{"head_dim": 64, "activation": "tanh_gelu", "positions": "learned+rope", "bias": "all", "tie_embeddings": true, "parallel_block": false, "init": "normal", "lr_mult_down": 3.0, "beta1": 0.9, "final_lr_fraction": 0.0, "batch_tokens": 131072, "seq_len": 1024, "doc_mask": true}
MLP neurons of a small language model. Each row is named by its layer, matrix (down: output weights) and neuron, and shows model dimensions 469-596. Each number is 128 + 24 x the weight over its row's rms, rounded and kept within 0 to 255.
A block is one neuron, or neurons of one layer that tend to fire together. Before each block is what it responds to, as a language model described it from the Wikipedia text at the highest values.

Description: Predicate-complement determiners. Determiners like the, a, 's right after copulas or role verbs (is, was, became, served as, one of), opening a superlative or rank phrase: the best, the first, world's largest.
L4.down267 [127 164 129 142 146 143 131 154  86  91 112 111 151 140 113  90 214  91 115 156 135 110 126 111 132 110  88 115  89 135  90  96 175 133 148 106 155 113 118 116 148 125 164 147 126 164 118 122 120 105 151 136 135 118 123  90 154 183 123 151  78 125  75 124 118 102 129 111 178 126 130 124 146 101 184 102 100 155 105 171 156 110 143 125 139 153 128 101 127 115 136 114 137  97 128 118 118 130 144 140 108 133 121 160 105  76 177 135 145 131 117 112 107 125 161 141 111 100 128 118 130 140 144 194 120 117 123 150]
L4.down405 [111 130 129 134 148 123 124 139 133 111 199  66 147 100 132 185 116 162 146  97 134 140 139  95 100 156 144  93 130 126 114  95 105  94 149 131 138 122 138 124  97 104 124  91 152 141 136 120 168 106 131 134  73  80 126 113  90  88 158 151 121 129 150 141 111 128 120 110 132 136 128 109 147 107 121 119 128 120 157 137 127 145 138  81 121 135 141 104 120 156  95 138 138 120 111 133 141 108 116 109 168 149 140 123 118 136 158 148  89 107 117  82  85 153 155  87 145 101 153 118 107 160 142 124 127 108  91 103]
L4.down887 [129 130 154 101 125 116 113 102 114 123 143  97 117 121 136 108 174 141 134 163 103 134 140 148  85 128 184 129  64 157 115  85 156 160 104 157 130 118 128 123 128 104 141 161 105 117 142  85 113 181 164 123 138 119 127 106 100 164 136  77 116 113 118 128 142 160 123 125 125 146 168 109 124  51 123  87 155 113 138 147 118 135  90 151  98 114 105 128 121 177  94 163 153 174 146 162 139 133  79 117 134 114 143 123 123 164 105 140 147 126 127 130 158 115 159 123 132 159 132  80 136 105 160 153  94  80 130 143]
L4.down2030 [ 91 139 142  81 143 120 116 118 118 124 143 141 144 116 106 108 104 107 124 144 128 136 113 115 124 118 109 122 142 129 111 160 107 137 135 110 162 140  95 113 130 141 142 131 115 133 109 149 133 170 150 130 164 157 120 148 140 123  83 121 134 143 124 164 143 128 134 124 130 136 138 169 141 116 126 109 147 125 150 136  82 143 141  95 104 116 156 142 133 127 112 114 121 141 179 134 124 121  99 129 166 133  89 155 128 167 122 145  86 169 159 110 141 147 141 187 103 142 113 139 137 152 124 144 138 148  85 143]
L4.down2175 [114 128 140 121 126 107 126 144 121 126 120 154 164 145 161 137  55 122 127 165 133 109 137 185 121 106 121 130 123 167 130 132 146 131 115 144 134 126 133 159 129 142 130 133 133 138 122  68 141 139 107 117  88 124 117  94  92 126 113 117 155 112  60 110 167  95  99  82 150 135  91 142 133 109 125 106 136 150 136 137 116 125 149  71 114 123 103 174 129 134 151 153 117 122 148 134 149 148 116  75 121 124 106 124 118 112 122 129 160 165 152 130 151 175 131 145 134 121 112 146 123 162 126 175 142 148  85 130]
L4.down2209 [ 55 127 152 144 152 138 104 118 126 153 120 110 129 127 121 151 120 118 143 120 183 168 107 126 128  89 143 165 125  99 130 125 142 131 134  67  96  92  99 132 109 134 145 137 138 168 126 156 139 156  85 154  87 157 123 136 101 177  82 115 122 141 142  93 118 139 160 168 134  94 118 105 168 126 116 129 122 133 141 164 144 154 145 137 159 121 115  74 120 162 131 115 117 109 113 148 151 142 136 112 126 105 164 174  99 134  90 148 165 161 158 153  88 129  83 141 143 153  94 137 101 139 133 162 147 113 126 100]
L4.down2303 [113 112 146 139 170 148 126 123 141 129 105 112 115 110 101 137 164  89 118  86 130 108 147 121 115 132 148 119  63 125 112  89 124 154 134 142 152  99  68 106 113 108  89 116 121 140 154  80 184  96 105 172  97  57 146 135 125 154 121 137 133  85 152 144 185  92 131 106 131 106 135  95 107 102 117 111 127 138 133 147 146 153 133 107 135  85 147 137 153  90 145  96 130 125 152 132 143 115 112 147 151  99 124 146 137 144 109 124 146 112 155 140 127 157 115 145 137 117 120 130 109 101 143 105 120 150 102 112]
L4.down2634 [110 141 169  91 142 175 108 112 107 145 115 153 160 103 122 140 123 119 145 190 102 157  69 127 153 129 126 126 142 136 117 147 145 136 105 141 128 136 103 129 130 143 108  93  98 136 140 116 152 107 129 145  97 101 138 138 106 175 126 112 108  98 143 119 139 180 147  79  93 121  96 139 117 117 134 151 118  98  88 123 134  94 111 108 126 124 153  95 113 145 141 144 121 111 104  88 126 140 125 152 176 105 144 113 163 126 125 146 155 116 144 115 110 152 121 152 115 131 100 127 153 147 121 143 153 112 124 120]

Description: Sentence-subject name endings. Final piece of a multi-token name or a pronoun as sentence subject, just before a verb like was, is, 's: Hun-ter, Gar-cia, Moon-ey.
L5.down195 [129 128 124 103  84  89 114  96 105 148 136 140 137 173 145 150 126 111 138  98 143 139 121 102 117 123 178 114  88 179 123  87 136 128 132 137 169 119 144 163 129 134 117 105 145 143 115 134 166 151 171 134  84 118 124 172 138 138 135 125 115 150 114  96 150 152 140 104 114 127 111 178 103  89 145 122 174  82 144 148 166 103 136 105 150 123 119 149 131 129 121 111  89 164 144 128 149 119  73 101 186 120 152 142 119 140 135 111 161 137 100 130 156 127 129 139 143 101  89 119 107 107 109 127 168 159  93  95]
L5.down480 [ 89 116 150 118 132  93 113 122 108 144 151 163 192 153 165 134 143  74 108 144 123 167 138 102 132 122  78 133 163 157 142 170  99 151 109 138 107 112 124 130 115 166 125 143 115  99 118 147  84 114 123 111 117 122 119 147 138 117 155 123 122 145 152 128 126 127 133 138 110 129 146 117 109 141 100 128 147 125 124 131 170 162 111 120 123 106 142 147  94 172  95 135 127 118 118 147  97 115  97 131 137 113 185 127 128 120 102  99  83 137 151 138 113 107 110 126 144 123 132  77 128 100 119 136  98 121  90 132]
L5.down550 [132 136 129 114 147 113 144 150 185 121 157 148 132 174 140 102 161 139 166 102 132 144 144  95 154 155 127 120 161  55 139 148 116 147 155 193 119 103 115 105  97 142  85 146 114 160  87  80 136 109 165 140 138 120 129  98 151 142 150  98 156 125 134  76 120 105 136 144 147 158 149 125 190  93 141 104 153 160 115 134  93 142 127 149 114 130 130 145  86  96  73 155 141 103 142  85 158 127 127 140 130 148  96  76  84 121 113 170 148 128 143 156  84 144 142 128 134 125 123 104 141 109 135 113  90 135 181 137]
L5.down842 [ 91 135 182  76 121 133 140 118 160  81  78 176 109 145 146 123  84 130 139 102 167 113 140 102 117 102  96 103  90 137 141 105  84  95 134 128 164 140 135 130  83 112 112 111 177  73 156 132  93 136 141 167 100 139 128 184 109 143 147 124 165 117  92 125 186 109 155 166  77 151 152 114 119 172 105 114 131 130 113  99  94 126 137  72  99  98 117 141 123 113 119  96 121  97  94  80 119 119 147 102 110 158 112 125 142 134  95 138  86 130 150 140 144 131 120 130 130 138 138 128 178 125  97 140 112 148 130  60]
L5.down1648 [135 121 157 138 109 126 113  69 116 136 141 138 143 138 120 132 107 108 134 152 126 155 126 132 148 140 111 134  95 150 134  81 126 124  82 144 120 153  96  71  61  69 133 160 129  90 148 120 147 160 122 126 116 143 121 119 154 160 129 113 162 180 121 133 105 121 165 116 140 118 117 104 184 101 107  81 155  92 153  90 119 131 118 158 103 157 170 136  97 121 131 133 130 126 128  72  88 113 118 150 149 124 128 141 169 157 165 152 129 138 148 151 139 138 114 160 151 117 145  91 101 143 179 147 136  96 115 133]
L5.down1689 [101 129  72 150 113 100 153 149 162 131 127 128 111 126 136 140 162 101 142 122 149  84 119 121 111 152 139 161 142 123 136  98 147 111 117 118 116 111 140 108 118 126  72 118 185 128 122 124 114 159 159 139 129 130 150 141 121 134 117 117 116 121 101 106 128  96 139 131 163 130 132 107 137 129 154 176 145 126 141  86 117 134 115 126 126  95 122 178 147 151 126  96 128 129 109 153 109 154 106 112 148 136 132 109 128 164 144 102 117 124 163 133 136 180 135 125 117 140 119 100 119 126 152 134 123 141 165 100]
L5.down1904 [126 114 110 129 102 111 121 151 108 137 135 120 143 111 174 143 108 170 127 133 142 130 119 119  89 139 121 114 167  77 117 121  98 120  96 124 139 106 119 153 102 140  51 113 143  99 149 128 123 134 176 123 131 178 140 111 121 150 103 149 128 165 149 144  77 155 144 140 148 119 143 121 141 134 109 115  93 136 146 104  94 101 117 163 117  95  71 119 100 132 147 130 133 121 143 143 108  81 175  97 122 144 133 129 132 127 130 146  97 101  83 158 125 151 106 145 153 112 135 104 137 140 129 107 133 122 124 109]
L5.down2204 [113 125 126 131 109 126  95 126 115 140 106 122  74 138 100 113 178 113 134 124 128 113 124 109 146  73 126 113 119 137 127 159 124  84  98 127 123 130 175 145 147 128 117 158 170 116 117 138 115 120 146 105 110 118 131  92 134 132 124 146 106 132 152  69  97 168 143 103 126 136  98 193 140  99 130 120 103  98 126 123 138 110 114 136 133 135 185 141 149 103 120 107 152 155 111 118 159 119 139 101 152 145 194 128 114 136  80 143 110 169 140 170 142  94 154 144 150 122 130 199 148 128 162 118 142 137 161 106]

Description: Foreign name syllables. Word-piece syllables inside transliterated non-English personal names, mostly East/Southeast Asian names in sports tables, e.g. Ch-ing, Se-ung, Th-ong-jan.
L5.down670 [114 118  66 141 140  57 154 134 125 139 164 132 138 109 127 106 141 116 141 104 174 130 148  97 158 107 146 118 128  91 139 110 152 118 125 144 122 150 142 134 168  72 122 104 138 143 126 123 121 159 140 146 129 128 123  84 118 135 131 114 131 122 148  78 141 119 110  99 154 113 132 120 142 112  80 137 140 147 106 127 139 111 143  79 128  83 146 156 132 120 135 126  98 112 125 134 156 148 142 156 155 119 147 119 137 162 110 135 119 150 109 133  96 128 154 140  83 142 162 167 118 140 152 150 146 103 122 133]
L5.down849 [134  76  89 118 120 119 111 129 176 134  92 102 113 137 146  93  85 125 138 100 140 135 123 140  88 116 117 109 128 128 131 118 147 180 132 147 150 124  68 138 110 155 132 144  94 141 108 171 128 138  91 136 117 134 141  89 119 132  52  92 131 122 101 116 142 132 158 132 157 162 132 139  93 162 123 119 160 119 152 131 143 125 130 133 127 103 158 151 123 131 152 123 130 127 106  87 146 160 151 124 108 107  98 139 180 126  92 168 119 133 148 165 124  85 135  73 117 128 160 107 149 113 174 121 120 147 144 130]
L5.down1054 [120 143 110 158 108 131 141 106 138 125 170 166 145 127 185  80 105 140  90 135 102 112 177 102 134 114 101 114  79 115 106 103 146 131 124 114 131 113  82 131 165  95 125 140 161  87 124 125 130 167 132 143 144 156 136  99  84 147 171 156 150  93  92 129 154 103 142 111 108 108 150 110 119 181 159 109 186 121 116 164  91 115 131 142 121 112 134 105 103 108 127 155 106 127 155 108 105 122 136 120 124 126 117 101 162 139 134 135 131 118 118 121 132 123 135 133 115 101 173 121 146  94  87 125 109 113 136  88]
L5.down1106 [181 108  80 133 129 114 169 143 118 148 166 144  88 166 118 104 151 123 165 146 141 130 109 145 149 129 157 127 152 126 149 161 125 139 158 103 147 182 123 130 127 166 149 126 112 115 153 142 139 140 109 104 109 146 161 127 118 117 140 101 132 143 118 138 138 118 116 131 144 116 137  69 149 176 103 128 134 147 137 150 120  63 102 118 147 144 126 103 160 144  92 113 144 150 128 110 101 130 121 136 120 157 139 134 104 139 133 161 112 141 117 124 122 159 182 116 105 124 127 135 119 139 136 136 123 102 121 130]
L5.down1275 [ 84 112 149 134 132 142 150 128 124 114 156 141 106 141  79 139 134 156 145  99 133 150 127 124 148 166 141 122 135 151 129  98 130 151 172 118 160 141 122  88 137 153 122  92 116 118 124 118 139 151 141 107  93 174 100 170 154 144 110  92  84 169 159 161 103 152 134 126 187  94  88 100 131 170 132 143 131 138 125 150 115 109 150 116 107 102  89 126 109 125 115 119  86 168 126  65 147 142 158 104 114 129 113 138  96 169 143 149 105 131 141 127 144 126 126 105 109 155 124 126 107 109 100 152 106 145 179  94]
L5.down1538 [ 83 136 148 162 118 149 127 109 131 140  83  74 143 115 135 156 138 137 122 120 140 126 112 157 114 146 100 114 145 119 118 123 108 148 140 137  92  99 155 103 115 176 104 150 131 128 160 112  61 122 165 110 171 123 118 179 133 204 165 112 113 137 121 184  90 121 139  86 114 147 139 130 126 160 111 128 124 117 118 141 133  65  97 138 141 132  90 128  94 113 137 126 146 132 135 112 110 174 155  79 130 136 189 153 118 157 158 148 177 127 112 117 151  98 115  96 118 141 165 172 145 145 152 172 135 138 118 124]
L5.down1823 [120 122 133 154 129 103  77 142  96 128 150 113 127 137 127 141 107 137 118 101 147 111 153 131 102 112 141 107 118  73 151 118 114  99 148 129 124 149 104  98 108 101 119 155 129 113 130 106 121 137  85 175 126 119 123 180  96  84 137 121 136 140 152 135 112 120 179 156 140 101 158 126 149 135 124 145 138  95 129  78 135 103 139 115 100 128 172 139 122 130 153 122 173 158 130 155 118 135 147 101 131 136 126 150 142  95 130  75  46 128 133 170 109  85  87  95 129 143 169 109 158 134  94 116 145 115 138 123]
L5.down2301 [180 120 151 122 141  94 142 103 135 152 165 126 149 149 102 117 148 132 139 130 114 139 166 105 113 141 122 101 153 118 132 145 101 139 117 152 141 168 157 124 100 152 138  77 143 118 118 127  77 104 136  99  99 131 109 144 106 154 159 124  96 155 133 120 128 133 140 136 136 169 147 135 114 164 148 108  94 125 146  99 131 136 117 146 130 140 133  88 110 119  62 171  88 143 153 102 184 146 114 148 130 137 118 119 119 126 119 107  93 107 178 126 112 122 114 132  99 101 131 140 121 103 131 123 148 161 158 135]

Description: Surname-initial tokens after introductory clauses. First word-piece of a proper name, usually a surname starting a main clause after an introductory phrase and comma in biographies, e.g. De(Lucia), R(inne), Ol(sen).
L4.down1178 [150 115 109 116 132 151 164 150 137 117 158 179 144 113 143 120 116 122 166 118 109 122 121 163 147 118 141 121 130 169 152 112 164 133 123 112 186 155  91 102 106 155 128 123 129 114  89 132 160 102 109 139 151 112 152 104 135 129 112 161 167 160 139 118 131 132 103 111 126 159 105 107 157 127 123 135 145  90 160 112 123 156 140 127 194  87 152 103 154 107 155 142 129 164 124 153 134 132 137 131 104 180 121 154 113 147 138 113 154 119 143 140 161 150 145  96 142 112 124 142 108  88 134 118  70 138 147 151]
L4.down1680 [137 121 133 136 107 109 123 125 153 143 105 113 102 157 144 150 111 193 126 141 102 102 147 127 139 162 100 154 146 150 164 139 104 118 137 118 172 144 140 127 116 139 142 152 147 134 117 120 128 164 164  95 159 125 119 112  82 137 141 159 126 148 158 109 131 139  75  89 137 139 118 112 125 139 104 129 140 179 167 132 171 136 144 101 139 116 121 108 117 159 142 125 143 149 155 125  77 134 100 118  76 209 165 115 170 111 148 138 131 132 149 140 134 111  94  87 127  92 147 156 174 170 149 137 148 160 128 175]
L4.down1930 [ 85 128 112 107 106 138  95 145 156 127 118 152 172 105 108 149 135 123 180 131 125  81 128 133 152 133 130 100 126 128 138 121 129 145 149 122 139 127 126 111 113 143 132 132 106  76 141 143 149 107 105 148 120 140 134 146 111 169 132 126 125 112  87 151 107  90  74 130 124 127 166  82 131 157 133  98 144 148 164 103 129 114  89  66 146 136 144 138 140 115 101 166 135 129 151 142 123 114 179 108 119 164 141 160 120 116 110 103 108 109 134 143 145 105 133 166  76 102 159 147 144 132 118 105 159 151 135 127]
L4.down1964 [129 127 152 126 126 143 108 104 113  93 117 127 125 153 141 110 119 108 118 136 103 131 106 149 106 161 124 135 121 120  97 129 162 142  78 114 138 137 125  89 120 132 164 151 135 107 132 134 118 147 122 122 111 152  89 147 136 122 158 160 142 127 100 161 131 135 122 150 146 165 151 121 119 143 130 115  95 163 145 141 128 129 163 142 161 103  98 141 173 126 148 126 168 156 151 151  62 146 177 129 141 148 124 152 164 100 139 130 160 114 139 153 111 132 159  93 111  48  98 139  86 153 132 110 144 136 152 145]
L4.down2251 [102 129 120  89 146 159 106  88 121 105 119 139 120 101 128 147 133 116 183 160 107 114 153 111 134 144 119 131 150 121 158 140 128 149 101 133 114 117 143  91 106 149 162 116 131 143 120 142 145 154 114 134 154 129 130 161 108 148 140 143 134 178 102 134 134 131  75 125 119 180 110 106 135 135  94 112 105 145 135 121 143 136 139 125 127  83 155 140 113 127 124 118 126 121 136 123 115 135 146 123 137 171 138  97 131 105 119 127 121 152 116 170 129  94 141  55 114 116 132 126  87 150 165 119 167 137 137 159]
L4.down2294 [133 159 119 116  98 123 131 146 110 167 130 134 171 130 109 160 121 145  87 103 108 122 123 138 134 130 125 123 127 171 134 123 118 147 145 110 118 135 148 138 121 132 109 120 130  93 138 169 132 110 129 113 138 121 134 134 111 120 117 147 100 170 114 100  96  87 176 132 147 116 141  67 143 136 117  99 185 146 169 128 148 120 101 122 120 101 100 122  96  96  94 149 126 158 149 172 119 106 149 108 128 155 167 136 132 110 144 110 130 146 104 169 109 105 103 115  96 105 119 124 131 130 128 140 170 137 169 166]
L4.down2336 [ 83 136 146 120  99 128  86 134 103 140 113 132 141 148 148 121 149  71 141 122 128  81 153  97 155 130  86 130 144 134 154  68 155 130 163 170 141 173 134 110 128 121 103 123 135 161 163 167 100 157  94 110 148 123 139  68 104 127 173 115 111 119 114 136 120 101 113 142 119 138 128 144 102 147  54 127 179 162 141  99 150 181 129  92 118 105 124 128 154 142  75 108 158 133 148 153 105 140 140 120 120 138 170 162  86 120 133 127 149 163 131 139 114 106 132 116 150 107 114 139 150 189 173 154  82 182 116 138]
L4.down2605 [155 153 137  98 113 136 103 150 142 116 155 126 143 146  95  98 130 128 107 113 136 107  99  98 120 160 176 110 179 136 147 139 147  94 164 110 103 168 121  93 144 143  84 122  96 147 116 142 173 139 130  98 145 142 152 156 116 124 117 111 153 125 103 141 165  89  93 124  82 166 135 162 163 104 125 100 120 144 129 116 135 137  97 101 147  72 159 142 171 148 135 157 141 131 133 148 117 121 142 111 108 118 150 148 134 124 137 159 176 138 162 134 131 162 108 125 135 152 121 137 168 104 125 123 148 161 135 128]

Description: Chinese name syllable pieces. Word pieces in the middle of words, mostly inside romanized Chinese names and places such as Xuanzang, Guangdong and Zhongshan, plus some mid-word English pieces like branches and cloak.
L4.down276 [130 147 148 136 126 131 143 135 121 142 135 120  98 116 147 127 123 114 134 130 119 152 111 177 120 127 112 117 117 156 140  62 153 131 138  81 138 121 125 115 133 108 139 145  77 155 184 141  78 148 135 136 158 150 124 102  86  83 162 134 172 116 158 181 120 122 162 131 155 155 161 101 129  92 123 114 126 149 123 178 107  99 108 106 126  73 142 151  76 158 127 153 123  76 136 129 137 105 120 125 120 104 137 132 174 116 188  76 130  91 119  90 130 131 150 112 153 106 100 141 139  82 128  85 147 112 160 124]
L4.down528 [ 99 126 137 159 116 152 158 131 131 116 128 121 150  84 110 189  96 123 150  96  84 146 133 124 127 133 147 134 118 169 123 130 125 170 148  93 117 141 136 141 108 115 166 170 162 129 107  97 119 111 104 122 133 153 137 136 146 124 145  95 142  72  66 164 139 138 111 141 138 122 105 123 154 153 100 107 106 125 144 147 163 121  90 107 141  96 112 149 123 176 100 127  93 101 162 138 139  77 143  96 116 107 129 110 146 151 134 120 148  98 151  90 135 110 144 101 157 161 146 106 127  99 124 117 129 121 151  95]
L4.down1584 [150 163 117 148 132 143 151 186 120 116 146 139 141  85 136 170 156 165 102 115  90 124 104  89 106 157 130 103 146 140 116 109 109 116 131 198 176 162 136 115 140 127 147 109 153 140 144  98 134 118 128 117 146 110 125 148 135 164 138 129 120 164 135  86 166 144 138 127 170 113 138 115 105 135 144 131 157 138 135  79  78 122 113 130 131  99 153 174 109 110 147 139 148 161 143 134 159 156 119 104 130 118 108 132 105 147 184 100 155 127 146 106 127  90 118  72 133 154 152 111 129 166 161 113 118  93 172 137]
L4.down1612 [158 101 166 116 132 116 123 118 115 141 180 145 140 137 132 112 123 140 126 157 148 143 182 129 128 106 117  99 126 106 134 153 154 109 106 111 145 125 141 136 157 135 136 158 104  96 142 132 142 143 142 143  83 133 118 148 130 112 181 144  70 148 143 152 113 104 125 124 130 167 104 156 146  95 109 127 110 124 184 150 137 160 127 121 104  94 132  94 137 122 116 183 111 130 148 158 130  96 151 153 126 118 125 132 107 155 108 120 100  91 131  73 127 126 125 145 146 142 111 130 143 115 112 167 175 196 114 104]
L4.down1953 [129 140 119 156 132 118 151 132 129 139 177  81 118 129 113  83 109 136 149 148 146 167 148 173 127  94 120 123 115 129 114 117 102 127 170 160 171 141 113 141 145 129 122 101 129 146 130 145 142 138 106 162 108 140 104 118 127 124 120 141 166 158 129 139 111  91 125 122 190 151 111 151  98 145 160 139 145 132 116 122 123 135 137 112 146  89 130  87 119 149 106 162  95 157 117 138 159 114 120 102 148 130 118 128 177 131 102 151  75 121 140 128 143 119 102 119 120 114 134 100 148  84 119 166 183 137  88 138]
L4.down2270 [198  92 115 167 134 137 128 139  98 128 142 118 151 136  78 135 131 150 108 129 122  97  84 121 140 119  96  70 176  95 119 112  83 140 155  94 161  98 122 133 170 163 128 106 108 129 105 120 107  93 121 149 135 125 128 127 143 130 124 134 154 119 167 137 119 136 143 124 153 164 118  69 138 158 138 109 111 132 113 148 157 102 146 108 119 115 158 124 178 141 106 141 164 143 122 148 128 138 172 144 142 141 136 125 146 145 131 143 138 139 140 124 160 117 115 125 116  83 121 109 118 134 106 144 109 200 107 178]
L4.down2564 [157  80 162 107 150  96 107 124 170 106 145  83  98 139 113 132 120 124 123 109 135  87 116 136 133 150  93 133 144 122 126  99 120 136 127 137 173 149 139 121  96 112 117 130 113 113 101 126 137  99 107 128 181 132 141 168 162 151 122 131 127 142 137 111 143 145 131 123 148 157 132 140 127 111 117 141 127 159 138 118 137 119  78 158 116 153 127 104 135 126 165  97 117 159 159  80 159 133 124 142 110 102  97 118 111 131 113 110 119 127 128 160 124  79 102  60 106 110 134 179 175 115 141 112 131 129 102 128]
L4.down2623 [147 117 111 148 149 104 144 136 122 117 149  91 167 112 138 160  40 144 122 128 121 131 123  95  70 160 114  98 162 102 132  96 119 120 111 119 169 160 123 140 172 144 121 149 134 142  96  91 148 143 114 191  83 119 134 124 115 149 153 146 133 186 120 127 100 111 167 128 101 137 107 133 116 137 103 168  93  75 157  92 135 147 144 121 165  89 153 158 112 157 100 118 130 149 149 151  92 158  99 120 137 163 107 166  83 139 118 165 105 118 128 102 172 121 135  88 141 105 135 162 124 143 127 100  84 151 134 129]

Description: Ranking and superlative setups. Tokens just before a rank or superlative, such as world's (largest), one of the (most), peaking at number, top, list, plus chart-table cells.
L3.down1029 [100 125  97 113 123  96 155 136 103 134 145 124 136 120 154 168 139 125 179 150 119 130 121 110 137 102 108 115 178 151  71 127 118 162 129 134 162 146  89  95 113 149 131 140 137 164 125 131 153  78 145 129 100 112 163 118 108 162 139 123 120 118 135 132 180 103 165 110  78 111 126  72 113  99 108 128 184 170 164 104 134 130 125 102  91 170 133 117 181 122 127 145 108 101 129 142 117 124 110  83 123 130 116 145 129 162 102 143 126  88 112 133 134 155 119 104  98 139 101 144 108 129 129 164 109 156  70 159]

Description: Predicate "the" before superlatives. Mostly "the" right after a copula (was, is, remains, as) opening a defining or superlative predicate: "was the first", "is the area", "world's largest".
L5.down384 [142 152 142 108 169 132 147 105 110 129  77  78 104 133 148 124 177 127 134 126 134 105 115 105 132 114 133 128 137 129 163 138 123 145 180  74 181 131 149 150 142 119 146 118  81 167 133 117 154 137 133 135 120 156 135 127 106 146 118 111 140  96 124 154 122 109 160 102 179 120  97 111  73 135  76 143  98 137 117 133 125 110 128 112  96 117 114 145 100 137 111 113 141  98 117  96 139 117 130 147 138 102  94 140 160 154 102 118  95 129 132 129 114 163 109 151 101 146 138 122 173  94 118 167 170 139 119 136]
L5.down418 [119 162 172 135 151 109 160 120 108 141 122 138 100 102 122  89 107 140 148 146 135 112 155  82  70 100 154 100 114 139 134 111 133 135 116 160 141 119 138 159 137 117 112 144 122 138 155 163 104 150  98 118 113 148 122 167 127 133 170 107  97 152 102 141 125 156  97 130 160 161 106 164  85 134 126 148 115  93 160 140 162 150 141  89 143 132 139 128 131 103 132  96 165 148 124 139 146 171 120 112 127 121 140 166 148 150 140 144 148 142 116 135 167 111  90 146 138 170 108 116 136  91  99 153  71  87  77 118]
L5.down926 [ 87 143 171 140  91 157 107  97 172  59 154 168 118 114 127 154 134 118 135 111 117 138 167 112  98 141 143 110 139 124 138 132 137 139 172 127 112 122 114 101 127 113 123 121 163 148 122 146 158 121 106  99 126 153 114 116 129 169 119 104 126  75 126 103 122 164  84 123 102 120 119 122 127 114 167 125 141 134 145 140 143 156  63 124 117 174 138 143  87 164 133  93 145 135  98 110 155 108 143 139 174 133 153 109 113 130 121 103 130 133 140 119 132 167 122 157 123 134 126  99 166 143 166 155 111 132 125 106]
L5.down943 [143  74 111 148 145 153 133  92 113  85 102 163 159 120  77 149 158  88  87 117 104 155 117 122 121 155 182 159 133 167 132 143 165  91 102 123 134  98 115 102  83 135 105 129 112 155 156 120 152 112 164 132 118 135  88 120 160 135 122  98 128  92 107 126 115 121 133  96 149 121 129 129 129 109 119 125 116 145  97 152 141 120 128 111  73 121 135 159 115 114 133 172 106  74 135 115  96 127  90 113 172  93  84 114 125 143 153 149 127 156 134 149 165 121 138 170 127 134 128 138 120 140 132 145 138 119 148 172]
L5.down1373 [108 111 132 111 124 146 137 116 142 137 135 109 133 149 164 138 124 161 165 137 113 134 151 127 129 123 128 101 147 100 129 116 110 141 100 141 141 111  95  67 126 177 129 126 141 144 116 156 125 122  83 200 143 142 146  97 121 137 100 114 178 146 100 154 139 148 138  99 107 151 146 118 102 110 109 119 111 120  87 154 123 135 141 124 146 126 140 116 117  71 133 116 156  97 112 130 165 107 113 198 176  92 113 134 133 101 113 150 139 107 115 151 148 134  96 125  98 128 154 147 119 123 136 113 134 166 128 151]
L5.down1374 [160 131  92 128 137 160 131 144 165 123 103 102  80 124 141 104 134 168 147 139 101 102 151  98 139 154  87 105 125 101 132 160 157 156 167 130 132 155 134 123 130 103 107 138 129  88 109 146 135 133 121  93 137 125 123 109 102 151 124 111 149 138 119 146 153 106 142  99 131 155 151 136 106  94 119 186 122  78 106 139 104  92 125 120 121 111 148 142 153 131 173  41 105  65  95  97 129 161 154 163 117  72 101 131 142 139 146 133 122  99 144 140 148 180  91 131 129 161  98 143 130 114 138 108  96 102 157 154]
L5.down1854 [147 145 139 129 143 156 122 136 130 130 150 143 134 122 107 135 131 172 145 146 125 161 158  98 152 129 106 147 123 103 130 105 177 129 119 105 126 139 102 158 134 166 128 153 148 149  86 158 144 119 131 165 141 122 127 148 131  85 123 112 102 120 153 128 160 146 116 119  99  98 164 128 161 111 113 115 128 138 105 179 168 143 150 117  97 167 153 126 104 138 159 148 110 131  84 129 175 111 122 151 117  72 121 212  98 155 133 152 164 108 118 103  93 136  76 105 123 149 148 122 115 135 116 136 169  89 118 188]
L5.down2076 [106 121 102 152 137  98 164 114 143 119 138 156 112  93 124 100 166 145 134 124 140 117 128  96 111  82 122 122 124 169 109 123 130 108 110 170 139 135 150 123 127 136 100 133 128 140 107 138 120 106 115 122  90 100 164 126 146 116 122 155 147 120  99 131 101 130 142 154 137 144 111  88 121 121 102 134 103 138 126 126 113  90 161 101 201 144 121 103 131 103  93 146 129 142 122 122 143 167 150 160 123  94 113 157 122 118 131 122 129 136 122 113 136 118 188 128 102 106 119  98 149 140 104 133 151 135 132 163]

Description: Word-initial u/o vowel fragments. Short word-opening fragments ending in u or o that begin a split word, mostly foreign names, e.g. Hu(ynh), Ch(u), Gu(ide), Bu(enos).
L3.down2313 [127 147 116 126 141 139 115 143 132 130 166 111 153 121  96 155 159 110 167 127 115  99 131  74 131  90 157 133 155  99 160 163 145 141 111 162 151 189 128 157  85  67 161 157 110 147  80 120 125 170 137 104 163  78 124 139 123 146 156  98 139  94 139 109 184 137 100 156 162 107 184 127  82 152 144 138 147 151 133 118  96 139 137 149 134 112 135 117 111 100 126  79 178 166 135 103 164 114 131 146 154 135 152 151 136 100 155 103 100 103  95 162 124 132  75 109 119 142 129 118 151 155 122 148 171  95 136 158]

Description: Repeated name first pieces. First word piece of a capitalized name or word that already appeared just before in the text, such as Bennett, Collins, Gershwin, Bailey.
L3.down1070 [106 128 186 135  98 108 110 138 125 109  99 139 135 142 107 165 164 114  95 179 113  54 139 117 113 150 150  92 135 139 141 112  97 135 114 106 131 134 146 117 114 103 157 161 147 115  99 142 126 115 141 119 127 114 132 137 157 149 107 134 122 109 127 130 132 139 143 139 154 126 101 132 116  86 104 127 134  91 129 129 160 133 111 125 143 105 116 140 132 131 117 122 125 136 130 144 120 126 135  79 125 111 104  67 148 141 152 125 115  83 148 156 146 138 134  76 142 133  56 137 213 159 138 170 159 156 121 149]